config.toml
d_model = 448
n_kv_head = 7
rope_base = 10000.0
optimizer = "muon"
train_tokens = 355500000
dataset = "wikipedia_en"
MLP neurons of a small language model. Each row is named by its layer, matrix (gate and up: input weights; down: output weights) and neuron, and shows model dimensions 16-207. Each number is 500 + 40 x the weight over its row's rms, rounded and kept within 0 to 999. Numbers have three digits each. A neuron's up and down rows have the sign that makes its largest values positive.
Before each neuron's rows, "fires on" lists the tokens most often at its 100 highest values on Wikipedia text that the model never trained on; "fires in" lists the words (lower case) most often at its 100 highest values on Wikipedia text that the model never trained on. A number after a token or word is its count.

fires on: "an " 49, "man " 11, "An " 7, "er " 6
fires in: "an" 55
L5.gate269:494554495499522511484463510513440539467515554461505550534489535525500537514501498463490447500470468512541557482467541441504457443487469487544546484531478507491492500499551483513466457526537498444567517444444502449534452488426491506561513548527487507475441496428460463444497415464532583444524530472563548500454610507464470528482498577536481508488484502485465508544511471450563472499461588577516409494499486459550506496524556521383559587550498538561460542519512530547472547550467475424485478494485522486511427513524425492541525496529533434540534486476466521504500454488547517507
L5.up269:467476476608456497513468538458535472506544530502468502435503468543516618427541509482507515541491551568493433437488512469517487464461507456451536581479520520440519572512479509526512533536418500517547525490538503442525541512459639473518425457511533572478504479507492472581532575502491533445385442513523464503453499578474519544482505523564493543452543513505545516501507479503554468524502530504476562530476464422538462505479471432536498513486472517493556530519504557530421509558446497413509556514503552580477552484492502529497555423492514506469549514479424466457488502501434512507
L5.down269:542461488494490470464493536427533563470452543600528430510480561577489493461452528483509509497448513511438536499518594485524454535533510494517528546445548511461497532464438517495475421553471458507479516496528495549489512407498538482595535524533482510502569506496478440503502471447490497519524449481488478524507445471453492540463520504524543444435511476485487486514485478471470537556491500479527509503484487532558547513476583450564480530485487477503521523546481496530500470468486492510588519468541488458464483423552583441527484501407444541532544538541518544416463524489477487521

fires on: "out " 46, "up " 17, "much " 15, "age " 10, "back " 6
fires in: "out" 35, "up" 16, "much" 15, "back" 5, "footage" 4, "age" 4
L2.gate1131:496473409553521558487509595422468496512508424438417506390541522450489497479481537515475537508479450539430516449482496475516542524549528495426508461513558468542518516553483501452448493530432504563489546509487548423488490498481450593542554466516510453480509519533547494493488501529471520465514526528547475492490510542525510548445509529547487535504517506503525500524474435515596531443437546575575481560483472526474490534543569500522599485550396489468491474450462488561534509476496524479528519570483540509518475543415523497490468472507434480460568536575525503463485492452548497434
L2.up1131:491492551500500479395476535509479409510488518475473506427483495534459518474506515483488494479410521508471511399531496472475446462518545480396512461470555417550455436530427452488483430486487505464499577513463503463498504447447485454426493510492432448509532441527540545516440480514416533505472531507539497515472548421536467524466468458513476570466538511485456456498515441565473515448463590518507529508469496530573459496569469492434518468558484488549462458413491498488538458467507457504524418536563489474436468457416495477473520524471477489495516490483479503541570450462500507479
L2.down1131:494517518477458520533453490434554493546526517494478542498466435490437510442541498570507534507440505479482476499555480496467480513525494479492496497557616528465452473486563443541522459480511511495443520421478501532507489457487504490534489520535509487488470426480563547495531494464425508585547519520557509483535550515561512490565468528531509510538572446446609549483525480533458524555504516536503447480501526492518450510466463509478478467577484445535499502494513526479481513528439448463543558482508550562469522495473523462502522512460407460483590545556553497606571586522521509520

fires on: "9 " 24, "8 " 16, "7 " 9, "19 " 6, "6 " 5, "10 " 5
fires in: "9" 25, "8" 16, "7" 9, "19" 6, "6" 5, "10" 5
L5.gate575:425446519511494527434507503513511488535524484485551530519370537542500540536461463568428567494598496489505517521444509510450493555503505495571564538513568415554487512501507488463455485613498517530468490596440488549482473504531530540564498573408536503562507500532496528511419549535475507484553462528479521471486529509491505469468519577442517455561454524469469503558469488495508512499499503512563454477561507526518539406518515546567490525433473493544552512472472514537549472420490493508441552518547542510478505485518558489504511427468565482513467486509440505558500546513571495524
L5.up575:500512463522497579475512475437507462436536522459518530506548483455457526502523586584546570476468595436495485436489507520513459465524490508461463481477565453515464507453451514534531433499463574576511486501493450458591499511510489543545524502498524520628597472530458557508535447503490506536544506608557478501525522444477563460590506457554444465562485538533541507518514499492483505520490506546502472460533481439509513466481494455500438462547515540463470468484537472467471496491465495519447589454534527446508536472539509492573478448549470541455521457533514506530516479405485466510
L5.down575:460493525486518523497487436529511482504486492526529492535555519481451493504613601498440480493464530401520508505524496573490426514504480492514487505526495459543557503510440554493523380528530515478513462492483561493580520482521527533520516517483461567484540420570564583511477520531510563520480477530490545526520521509531524535492563497524479432534522518595565441494465405500525540445446489513506527471486534409491545456469469496552531490501563514483496518392497507493541492439512494500451522499492495499513500368538545489552459512468475489436485499564471466514553556480490522486

fires on: "a " 69, "an " 13, "A " 9, "An " 7
fires in: "a" 78, "an" 20
L7.gate243:493426543454508476554470478480495458395449502549508459443492355478513542495570507431528432433530523461514523537460504500417500539505504435474474500538481508472480484503579480488604506553461454547545504474448550449505573509524524538520491459544433500522486535395498409425482535480507520492415508459437422512409476468471495419461410489504518437520557496484497502506461477501497543544512524462475524502452504529507446512564557451520466468439515549473516486501477447502454479476477493479520553393478544552474488548451529511464537504494475570525511415476509522475463558483466533525
L7.up243:473499511460613516562444500549501478447501522503458492514493526593531574524505516504528447427581467513622470501495440505527488464578504555491530516473485496415456558482535488511476461443532482468514512516501529564540533570596501495450550483426434427498498539509471537521419486523486504510547464482518439518373450524450484518480537448497562514463497534383548512492541546516492467494513561462498484435456482503491460488476482530470474501512498503462481440470516546464414514491464429503586525473529547565508551487456504538393491568551447521491557494515550530479466489444491528457
L7.down243:493462526515430408474460560473491465492447538577530467512475422518530501485556437464536451479550586460427533486522503438406525475529467466504518496530546459441488410447515467450514486557498469479484539509438479487469515449498474506527514493558458587435492491431532519496493479491496458516535501554488509529493446471522497506490552489488457415522514466498451511521462559501490453483469509576501550516437580628495486549549503441538474408510491613488541501464560475513491456461426427487490536473461519464413531540521433434417540390481464562503507450579588500455479489463494457534

fires on: "had " 32, "and " 14, "has " 5, "not " 4, "previously " 4, "having " 4
fires in: "had" 32, "and" 14, "has" 5, "not" 4, "previously" 4, "having" 4
L13.gate1074:468520585400497593472545471508489529489568473536505515522519443522463424507527438508485482586546498411445542493414491496454507548455461506494460520542536476444502556479493514605465497486508484524577508477521417473492492569494510483524404459506494468494485466507554455516506523448570522427493495497470495481477495474518364544485501504554470522435454483488523423480529537496475511538503467499457530617500482500552525523463464476506525506463524489478535460496518556502496488463487530473468535520542527484545470554458493480523518509466463494544497443481463432536518533462518499559
L13.up1074:510501479514459529530519503540484500415563541487451491547494438521452522518478563516524530532503503393427444419476482522437518466458443476490479494468472485416463522504485473519502563515570467498569468480453490459522522432547508442535480437574455452491505543528495456517515503458531524451465457452472435476512527478465503477473468517503472482456448466473448436452433487465501528506528468529479510479518522525525488520468444464512520556472484510470494469532483461477484502479502564532513485432460487482487502488461487494513498455507461520520509455465446497506464437516516494484
L13.down1074:433417527596419520458542434470506514497561516482444480489409494528485534558538531477543539544494510445437494559538509399530533523556491481517508533488520536484534427459491438428527517521445506516498503528486459515555540471547515414502552544436494480469476534453471505408520477536465523504454481503501548523452525494450573546451473544482457462517488492470511493500518528569542569490538512517491545502501521534538507482478536580515524481499511482514424512540504492508492502526486459541561455467500560489442478471389507520510517448516464592497547488489466552506566527562566513565

fires on: "also " 33, "of " 13, "originally " 4, "to " 4
fires in: "also" 33, "of" 13, "originally" 4, "to" 4
L9.gate672:475558539519530537472548537480506524508525422478417552503507496475438523557515537552507519500471484498503502540445560446502471508563437548479399538482524477519495519495449504488519520591512518527582459482516491428503471489517496469552488517462472505534498495508538459486453537549460532596530500580539519496622505589463504567513472511459501499496504482454503504554539489564495535504511505423463469569467480446474497510515484567620520523504483531525479473524523505486483500526493543488542477492525535489471514488424504462567504476444510532538426448543542508492455455519493515558
L9.up672:494477555532511476519500478488496506514463513496476485527514496463484417530493496462413483444493477426534468504513539555506481498466510436481539550489546581490498449493528501447495576433494483604465492552540507500560539464551412481451526527528493473549518532538498484513431490479535494502479535558451522513465485461427465565509516465485508484505549489518494461464471496510507462476507546491435537526514529507447490519372529440466528563467534487539495543509487577485483528527446425464484464453534530435542467518503534460470563507519488472578481505488438506547449511465487503512
L9.down672:462523488490493556513508476485516503553588535485549537451537485523519507505525558496510482480539474510499462453534468538452542531452485532479435506463501590489471464486506525493500478472451558556504510509478495467546494430508523519504549464463582527460496536512456444518482479485556437367525478578485533441498432475451566593482440562538527551528466495513480391517486507539446549566471500489508464547479497499510492431430522431385466528482482484571517569504415527555485557554512418504563516515485473588518384491462523457510529520466476478545538507482497559536478516456519467516

fires on: "9" 53, "9 " 33
fires in: "2009" 21, "2019" 18, "1999" 9, "9" 8, "1949" 6
L7.gate487:569531439538456527439497458516457564439455509476468522572463478533444514469554522498498525460424384511504529411466541515492411470537398453435520533547382468462506505546523580540594420530478444555540462445528492491586506506519470486491617409431539422520487474468487508509509539474509503487481539466543529489511519460517509488521513490551519541475486525471460535462469526530530536523541489544556520463466518458472423420508604508458528496589492491527522564503483570473473571561469568462456535462506478571548494458520459526533514504460431510474515442532504506452557527493536533485
L7.up487:532545488572483434507489490517450503512420508447450481533487538451551570445497495522484484561449463466507521563524515506464435519545407489486559525553457549432524510472494578479519485495452465483504529499511572498494520482473493439453498524516458451557509470409479422573441550508477420552507588469553525487518566528548515594551560580577520519473447473540483496484469561549517563504537503559521471537445467530471551434552467527542550509582597514524504478519485510482520538549523536584451542515487511482450462466515474521432527543493455542555475536517486542543521539480455509470
L7.down487:520544485572520468510529481547533503507450487510487516540524516569609531540512465443491496560482474437471510515463456545487500528491533498438524542551464550498497513443488519546489457495472469570519526495506500461502493467528487453454541454494488522512507472474471585567487515526480400471446511495521517501559484477533490531495445581497495500507462564492412496516462567556493535525538529447490469540543445541516514423514498443478547486524522585473513475471527543491469546495559520498474472486545500504466479492485532469455544426510530536537516507570555512484491493494497461498

fires on: "a " 38, "an " 36, "New " 4
fires in: "a" 38, "an" 36, "new" 4
L5.gate468:488545523611529500461485507439530488460506572532505564475461477451525494460485454557456523472464528471510515486490499517516396512554515480576543524504495555516445546489466431551536523567533422482428497555513482528517544513497476537458545518484508451461476466475413547558466515550559534526426485435549496570522465466443518484510460480553568544489434490425484572555445488566499481486468523480548464578482567493523437508464482475488463463484467473480521515550442439563466537499464512498541497536452566465517538455546550487551511474519547537485606424508558500468464528444477553492
L5.up468:487575501446486485502464479502477500553512477502457455524572516494500488465552485472516478527416498510519539512490449554490555440557505508552523508481500517515457525557457462466501522486533441542556527567540506527506513489534503450503471582504450471514504499520524555499395442510432542550460641448492483548497527477500476539463582478559466453510449496515528552527516488551541462492440499530426518512533501450535490512490512469411535498458409564446529498476533560556524545514472470492537486487423536573536517444518439436449548551557528514471561445420524581458453523476487495479
L5.down468:365440542504546464478476536491479485491487512512568566544494480467442493533615450514434456528461514496494527560504548508480521545475475476489531504490444552495534458461555414506509573511496420463481526499600483534502452527490570418526494495584485571511489510544461502540562411458487445482512497447512481483543485481494484555453537467636523449487469488549496511467439521458573472479520491487480492526520477518536482473530483495484523462578570557528517478541523553518499525432465512488504436442444515494494483450514465440480432412433483509515552502517509459461557505406531519507

fires on: "8" 27, "8 " 15, "9 " 10, "9" 7, "1" 7, "Paul " 6
fires in: "8" 32, "9" 13, "1" 7, "paul" 6
L5.gate24:528419549503534522462478501530515473533459514549538501517497487445510505408591557508547454487550549432506519492549495411470521451540507438567500512539465454480534483560530446521515489533502496572523591495432493421478493516417482512538504583429527467463519497463568504466501555572535488487475490453557488575541559538514535426517543437579409447477508568439506541500552427512450526484478545508458472487514450538557507518512425459499449538435472530408539516532486538515507494509493513469490536402494517563476497507468580536574564472449491570536555504510511524578454505476469517493
L5.up24:549504382497521440504515445522450523467477493452522506470506467500543515522512510415555518525478544475518454510442481575504548476523433484484439427515457577555541507584466476529528480527507532534537511486529503577526455512482504570465493584523564535462564490502427540478461486569477527549463484524476521556513497510491493442515537549537488569529503481550511521556593429533473517478472481494515499494483504468504483508488426424549520554472593478502502491513517595532567459540498519506516515518438502576516465517509453517479520540554523619511492480477445484465448492537533517474
L5.down24:565542551488520417525456489491449486465513508563481454498467537472440535488508511534550556515559437532493553454501479471476417458539542390506466496524516445509493460530430475446519464492482549483507520572523555532543467550459525521473609469483516425481537503521515539521564497487555511494544464600485476456427476459478459481487487522527514490419501436474491568503449489525451498445470397530508513550469499521492512523450548506469521513510452552554466471536478491530493506466486488474426467385433509472443486448582477481554464504499369483489511459466474547561482517517458560480

fires on: "at " 19, "local " 18, "Th" 17, "day" 7, "Local " 6, "urs" 6
fires in: "local" 24, "at" 18, "day" 8
L5.gate1133:513529499522460440448495482515517549495522512483440395502559485535542479490473469494544481531523432579498513516520516562505509513442449466444474515543497532565499544527480416454537539477461563456509386496466468519497507532536479453512566476513525523515532499454500496506439527525538430403441519430505485505559514518526487558496468445542501515490493511471490489513499545546498543474503478422406539453529468506545509531492501519522482505522531519429407508527502518514450516520506500519520499585540557399452483477564508451465473465525455495503502545489439494497564461537471518526
L5.up1133:550432452517486441497508522438548481494520538534496496493514536463536419549499460534466515484508466501506453543506476555486510566444457484449562532499482531492490565561467486478484493559455597502417462578459523482500504462504473524512512506540501499528497455407512569492460525613496552536548491444454502468552535492492546438490446481596503551498530489507582520521470488504510457477454548493403502556547458460527486442520580553467487460467537565534482502446469450446462593558528492505467504506487549500528575471498547553469504452495558485518564490555514449486426525462442465545
L5.down1133:483439533535517469521434507524566499524421496479477468510527478480542535545521465541495557469451515442486518500535473491471526527493474414472483447546518516474484441447545456482526562526523539492554514468524536473537445465474547517477519478536499502479593506509517629469454534533484460455505458505470442494503587519471463497514512479530544524442499521431485536525510519531519500499463462447470536465524458477489484478449524504550486511496497446528389506480502412556469532501464478549482492467479481419511478591454432533565516515524528474461510472474499513494435505513424483514

fires on: "9" 73, "9 " 25
fires in: "9" 57, "2019" 14
L5.gate1041:498546515451547493503475502536463535464431558479457556504480441490578466496492538533530520460471527508523525419495460476446422488542482500443506522489517499492461492531482481533497518489504439570463560542557502575521531440441517495526502501440509480514515467495499436521459538514540432505431545472508528516510477537508532503539554518479486501529455464469506472451496572540513585537495514496541515462491469497504514370471451424574530454545520539516512488466453507461504522508473508474472526477541516539470532529582530508510565441518516565481498517520527542474463530550495554502
L5.up1041:515545492391485433511502509556509502447443521480450523451490523471485544458479470554485488478518503508432521447512490500592459536503404497504545513455530462503482422546557517559472464539520518561488456528483488459485462455483526452495584466432521411552541460541529492434435498591491437506443454576493470458493482539520517506546549450482504432564500434489586465508522464512503488563425500530544468524497501522528517499518441511518546508479541498508507489470491579510525443491538546473542573500535525494528485489490480463523447459477460583462487538482508471482492516541520551562
L5.down1041:501479506511468517489487557464516523501521522502435461416446536520569483487531501510485512468543500460491491510491435602522446578557534421521491534550494552497469524523489465522517482468474467493533496535471483566561504507521468470505489530425448493550501528541501490475412492563567517456502524513510537556481487407469501579478525531461389527591528536497495434517545452467438501483447416517439451576497505489521491441524578490557540491504537528515487525501441500483532405473540446488451539496469475541551483523559539502488504505513463525526476544430463493524515481453544556482

fires on: "an " 67, "one " 12, "st" 7, "dom" 4
fires in: "an" 68, "one" 12
L10.gate229:539475471523485477535532435472463538511459515468497474577539497526503539459488508511496420546502478516491440570545489496475477536464494411563512485557514496433445486419504469520572444456525525535494560551544517508484551559492517507470530492499529512433498479478497499457433570527566539527464498446524559538510562540528429482527465565496483505490518483468476574520444436528585460552523553498436438500522511506507496498527479468525443479543548507543593475582549511498459504490614519458435500446543434544525415470502442513510482444470501476456493430519554488457513482514535493517
L10.up229:460545486433459518528497551554531494519531538467432501514612543580485482504458506523519477503583535480507467450444549493497532499478438509546605509483475473453504468466451525515482473520523541486504493460427543510511504532419520612529487445520472518606511456507516420495592445480486515535499455520495481615455520479472425498545431493474492499509499502507558558541504533501513518544548496559483502479476561545520490545538538554530546501570510523474504498504457565454599494503476510449524432473474504506537519457511467484482525507511532480503544524464542563483519532459514470477
L10.down229:418547531521500508539422433490555583438522535458527516480463507517485530504470478432580460537528514536460459556499540522447427488494423474487541513493481412458526498535520499488470509560470529463482488499556469538524545471534563467530518479490472504420506488482445461514527441502522514529517492500462399481506498527461421521490528494507482536552473537452522463520458523458540539484455500489480525584483459515555540531541503542499474476548539543533469514459505534558588521493499462568506482504519485471493467468514519499461479471541459550466545454586518539424499461492667490514

fires on: "had " 44, "having " 9, "has " 9, "have " 6, "as " 5
fires in: "had" 44, "having" 10, "has" 9, "have" 7, "was" 4, "of" 4
L9.gate468:524443511524473559497472461499519496510544492428482529444508479476485515553401441505458518472495430531520498544456511482424423473519476451453532485477481506547521438513483547561476464539535485539544536550497518485532509444570471500486469485547548454511524469461533523573495433572486557492549421562455435452502466536370546459548506508505437523494506551488522393565434509461519435525499474458433506543473436503502484535500542475561475474532503515490488458558465488529498473435532481524472458587544431512414499572496541469602492512441488506539582540504539448523479437514482560494
L9.up468:479520536502567468542530454555550525545519524506482467521520460555435489495501482515484515435480482464462503506499464527486443478542483486484490575482464431543511483496558434521492491532512374556519566500521502493536470514553427488515575530542492547462506547494517465521482433496497522532505491554467489489481469573509549484485494506489473519528499553450444517545483521553531454476559470531545529497513457505473540555462545429490550555529475478493516450452469426560447448494527502544485502510521502480550532432519476444513487549446512512465541523542448490477498486457546513503
L9.down468:429481506542458538596572449556583527467496441467503540510528507477433490489591435455509540535539487452438469515460397432473528492504497522554479497516581468388518447498466457483516522521516483527515475547507448491460523506570450419566496531549499530563505518479492566458514473514567519431408459512513496539547554537496513493495495494530499499406459507486499469486566549550543533515548468494507558468561537529468498518541545501530487583504518446484477508501468498481501500465525454529431533460486514558588527412506521499489486503506509534490587503490556515488475461554526469550

fires on: "called " 25, "as " 23, "name " 16, "considered " 5, "renamed " 5
fires in: "called" 25, "as" 23, "name" 16, "considered" 5, "renamed" 5
L5.gate930:562502476450495554469534523472533473445505504506510402514529521536493457428586482457411561476555420517506537498471530487560500482518475525511476510461508518554425455492519414508487544480541530551463485529429467526520568582535439462446499565493529525516553470565530512577519545491510518483499449461491528461468515507497394468469527509451515525504504518487455495479505479543513484399507526552529514544463531506499562524515512539560514480452453555566462397490466448468445491465528531526513555500464524476542491462527575492469534525518643549469486450459431483526521520488560477523
L5.up930:598542546569522491519476516457567466569558488564560489528494481519455479405517602497437485555530547529424443506493490471558537498506412521497526438458476529598486500464454477546512522510526524485446530478501502505549581576551461581423478553519548515507515517489505551464499515473506542422514532451560520512502492482476389453406513512475578501553516460506437535547443491478511564523544502504496539557536512451462600471506515554502464508515548506561490542485494483502438581472465455543421521460478476524508453477495527525451489546531576567494526459423384469548518462475593497512
L5.down930:569551477532564470458506537499508513556477559492505504518440487485507462465471630441454563489466522480442518501646437542497525467486468430495525549358457556534526500465462507425504530523423528522513490504484456490497527503516492457543558397456435562494511523547516507462538467491513537508547492528595472487541499466492439525490533527511534537555448499491460526517508518455527493496575412501481469505512480531431552531460518559485441486483528447548518501589534410514483493502531543526555559464477509484594439492479562512568506465425526507561541430485489508482501500465513515506

fires on: "its " 66, "s " 10, "Its " 4
fires in: "its" 70, "s" 10
L7.gate238:481507506436516512556492549509523499492509458456447500479482579471525520450595501464495444586546473477552469477528553570500501471455491476501520465481518476453499474463622474442448481528573524515465479499498468433521552589466579468516504520441494501528503505526525516480520446539498527476517555522524450549485436471490532517523560495546505460558513395518491497500550494477512441389489540505409481519542542529479509489531445489449480426598514422470520513536529508504594503496452524507426497509508518450484481560509565491455495517519540529501540555550510480531532510541519509557
L7.up238:520566516549423522451514515534465536545410483528433566473491502487551440498438472563463491551493441537533533564502497517516412481567505550531431491539530450461526497436420470525478480434528494518493499544481513543548483496513470487496485550533531499563479550452480558442550482516570533562553517468466572450492497523532517525432460460533508493514461473495488495520534458509478468427471447500480475553569518393510472455516589535505435563497496482480474416497533470528588499556428571435522494440521551483511464415478531497483499523495511558529523495488489524530534519496431500400
L7.down238:472502447562506483442484519511377537484498540526513531444519501405559549546508490548540452552537492453481507536485520491541572437586447536496517449556525528497462580507461518475482467573580488566415471467528517571482467520499589481487459481556526506533447487454510544509534487468495517439553525534508497517538483550510562525503540480575506481513469525484514496478604453492481538500477557506519446515584543520497440506454491485534461524523551503519508400522534528554488472500450526469509485514563548497517525435476527455525510504491421465491478525547523539534560455546427474452

fires on: "of " 51, "in " 18, "throughout " 6, "part " 6, "across " 4
fires in: "of" 51, "in" 18, "throughout" 7, "part" 6, "across" 4
L5.gate765:509487490515507448513594503442437463535525472507489432461520484480447526511500532500492482499513412576549437549551560494456513457515521500526439454493371494575397478475576497518531506506485513551510485460452429422533517544529488493490459481493517486491490439424502513526485494582462528541527495514571502470515532438564561521447413505490403464449506485513544456533426465499597531510487514566512443493480502532470475477543492531547551532569445598576569477480535555477542490531519507488461537481435465514425495469544452523476502509535531450463553488512461511494476542428579455467
L5.up765:513441421533483578521540515532474494560529462548485489524477524517484480471520543523491494467501488479474461558558536499459466488546437408471472482479481534446429474479499574524507523483498485516499460421527518442490520457477424554477581535452535420528420476524556505494456495549468473464480417484570513469491558459578508463442453487506556450524554422472482501577463502563520482514514483486458485478513480489439609473507505545460447565534504593458465483476469538407468453478532510486521514481533574520491464509521400551484431492474489532489514448448467485511550552556530526449
L5.down765:617521567541568519565526500605534545546529512510545478476419479514460446452472522514519536572532504553501540456494468540501488510503485526464522468548459510530495563536527574449482510470508459579496560460555497450511543483484453526519525505411502449557481515495507446455557493532514552482505566477458511483487525518554447532435463551505560557505498463517581456426526542501449503450489516514526592510495553463501529452515522534485527484525567487488527555451450529484526507511457460488491552509485543478528492485470502544497450582459435547487484432519501516537473559470455546480

fires on: "1" 69, "Th" 15, "birth" 7
fires in: "1" 62, "1st" 5
L2.gate589:553498468549485550452529515494473461480552574483449483510473499445481552490487494453497498502443525506480544404528566471502438466503468474434475523503531502575476440572524466463461516433570567520489610498408460479480519520515482533464502540463521555527545558444499536441552550499558452475475528443466468461464559483413564505538497483561488432545466546425519540466501462495532549514488447520494529475536457474497410572472481519490446515460478529505563511528497469513542510514527626463496529465509467476486475485470584522516499525443467483439501567491505466534494510477538517507
L2.up589:553468457539585524443495549500503566565540512523461456490499537444495530498453474499523536474492498478483508491479487525440559478493525483468499446503504484512484473568541465515501447413480554551517545524430468527502478457496457474532463462519462528535574471490475505426480506487455531446536471535497506449402546454502530522527472533452527508461483488456456519479527543463496532566518494559495478419496504507465491593465464473487526510494483456446574481424500477470471535572522465467459524436553439502474527537484494506522463489468557516454485496515606580486528527535433532444
L2.down589:448403454505459518472505528410442497528527557495558494504555520437504521538394463473527469555414552472470505518471520604539472491439437426555493521477546489545513504508512444458486541466519508540533482539513442431523528516462511513522440480530504538511483520421455483450476575555410452456502477433542510499434518549549572519532500516567486466518480450439539550433484507502505483466485534490480589521464496428509430465528485421456588427559501566556494501487444516454485516501474531539487507421425478515452496465514557535474492508472531448460522578530591454432515487484431564499

fires on: "out " 34, "Institute " 12, "Union " 7, "front " 6, "age " 6, "up " 6
fires in: "out" 29, "institute" 13, "union" 7, "front" 5, "up" 5
L5.gate1189:453507368560508502535546506460425502505533505587465475451491460471498470522465441579516513499543533545453492572478505541529505460506466518444496442485493511463491540536479450542524466536491560479448474471446461482475470507541511517455482482510436503555538498540534494453538439575567611502522524607552456431446493533587512502477488489485529482530502523471532495517463530531502556426466573429551448518511469490474568445590428458506516530456576473511515494485490548499499525446525561424416445517515553498480482505466495520424461507458526459584532517500451470507459470576517551521
L5.up1189:490527503521484546444599473458490502461496570482530522505524552544573528438440448454466598557484490524487493574510499453513528514455454455474493511502486505443496563541572512417518517568509393518554518515501482491471577487392562468429498506453503485433458484534533517478491493500498525483590498539512478495478519474605492551536452455533492495495527479468552499486515544510508423500400578550541448473511497565540483503462503429444491514371514517539505516408550506479450498469455524487499484488528528461465505546465457449492515482488499454497508584508542519493492465496494496508
L5.down1189:464512522533471550517500452490498467435490503509557506436561437576511470503387628455515502604419482469555485451508524502462513545513458430515506482511470482504511448551481484472605449495549451536564523508524486528476518511439442465477516480491477535429442477526476470509534493481485567512511549477450563564517483502490476459555502466582439502436515479461479505480552501498454495503448508583489429521462524421583483498489526550505498481549508456468487483511621541472490464496472506452507460443483493424412459443471452538455515528468433525512508566532531570597537510524528490586

fires on: "in " 30, "of " 10, "County" 9, "Air " 7, "County " 6, "on " 5
fires in: "in" 30, "county" 15, "of" 10, "air" 7, "on" 5, "home" 5
L10.gate856:482561520443490381486545501538437498464489473529493562467566511538527491527547472572475492479485441501499507447499481525502532517555443459534494480514437521509523433466544494515430430498528570495535428512492499500501480479508553502395477543536432533534505566439508495514476518494463509451436490512560521452551498455497480538435482501454530522491526552468492502481492488500499532485494522488535482474501515431520466496531476462493519454499480501541472531533476551480458448426462469418538582451517531546436518527563448502537449514463587485514496473486582447477539475453507518435
L10.up856:568466476418531452542536534525487555442419473549490474451464561573507524489553493576484515596471480487541569512480553520490529461521470500586494490500509471526468504509508447558436452496477549461455473524548526424519567504491469523520477524435581463523556498495517528495576513426515444499451553487497489456497516509547477569463542488551483429502581468485512476505547412554453509535487441507483396524499476527488548477582527544554478510551489551450511479534444502444526437463474562463546530510430508486421458450460447500538465533468520482577461472479501448394453510516501525511
L10.down856:522478483481469480533525503555473507420454509486496479517560504486432463460510515456473531555502456512437469514511470450475435489541487528495527515457441448547599544500495479466515526453531614477446491504499465445482476509472383510442509531518466441574503521474468539520425537530476510425496513478473448570464462397595468495429466496492506513508518477580529500561493498503552548453453516495563438464570462525474561487494513427492505552491508502538511503534492488526491542476495477480473463537518508487484428477544554474485517486455500469503531439475595465496535565534486525469

fires on: "its " 54, "Finnish " 7, "Its " 5, "Iraqi " 4, "Israeli " 4
fires in: "its" 57, "finnish" 7, "iraqi" 4, "israeli" 4
L2.gate1132:550541593516476483427425511488504607511574443437492551482494516458468464465568498494541478537485498456476469463539423495449498445527530546566494457467521483543468539485505528507555411484548446546407516557547470513496439441474475537515481512502476499557502423497480492496442450530465522526476523543498497562536448463538472521495488458471500536430495477519537531530551522533471487505480461471474486547533498468510581508518524527455475506570511534509520489453593464560557545532460521493412500548530485487530458511499497435479535394488513499450479545514444422592496547471460485510
L2.up1132:497496561467503572526480550532454544506556498524535581561512469477535537458471531544483465519508507468500541479506514469506556577519517486543513514464515541456457542442557507474578499503538538563458517550543440512542524496467499405472469554505447507520480515526564478556504442510502473438525492487461504431461495492451521482456465475478525445423509469486529540503544442488505519483517548459568507506545442447369512529480492573404488516528468500430522500489521424535486544530499480468413474431558574499454494485524507496453519509491612547502421514534497464469574506401448582477
L2.down1132:477479493490543520480509531520527554488454529454454504445509495510499550496509519579485502540563500468511521467522505525502547484535531542556519548532495547473527512453514428525477528440475517557487597463580484485500519421421586461557494532521476512521491497516507482493485428523546519470477527530503521527491415624463507518505515501499504489489484535485561511526535532473516502430522455471514482526504479466424543514456445456468508474574542425479501474491522441527548572538441473485465490481483513514524481471461511498458481518475515495471496554478492494583556400409441484558

fires on: "to " 25, "as " 19, "by " 9, "of " 8, "in " 7, "with " 6
fires in: "to" 25, "as" 19, "by" 9, "of" 8, "in" 7, "with" 6
L9.gate65:507473514498577507511533489541514469533505492506557518549503479502516510509439485484429563401448502532434481546498522545516392477489486515485489507469521531478497426501426541462509499508478450528450491471476456512468561495479550533512507484418501514569571518472506506537488484529496532505473459504478465528540546511535465454491445498520495505515564500530525563504522458430507494540444535487516487485532548575482472504593461503594504580501502496478521491476507504465548492503533428523573475519434557538505501484412475447447496534447468454461524472502455495558553475431457500480
L9.up65:489475505469526536519557474496544529461496519466430609499548477539555521475543507423450562467517455490509503517505524511528525430514542552500525491484514407495508466519519572520497605459503504453558499479540488514556535540497528539444578553474529520531542543473435590527496472518480515463533471512505499482499453466549562461460464540497485507569533485569504524459473437494562411557444422557465518445500517479515470492531514512470445534464382525616463483520484491468422357567500453476531487495508525524535549532443547429505500435560498482516563526489507503468528476484418567459
L9.down65:436499545579528407524563488466530531441528462520494509533536453482505488437470459441510462477509520545566561515565496519558544496539484577510477538488501484402447458513523516502515444508482515513406504426499468476526566502594568514445567473531442476506551588498532413557501482476516499417452455560493501477561522486446485552509489450510506574511546534497457466487463469462517482565412490544534485495524509480463489437500493494506483481468486508464489534501512509504493502542444389523486470439527521534467488451470503513491518534510466453541540451486545462473478484516431482579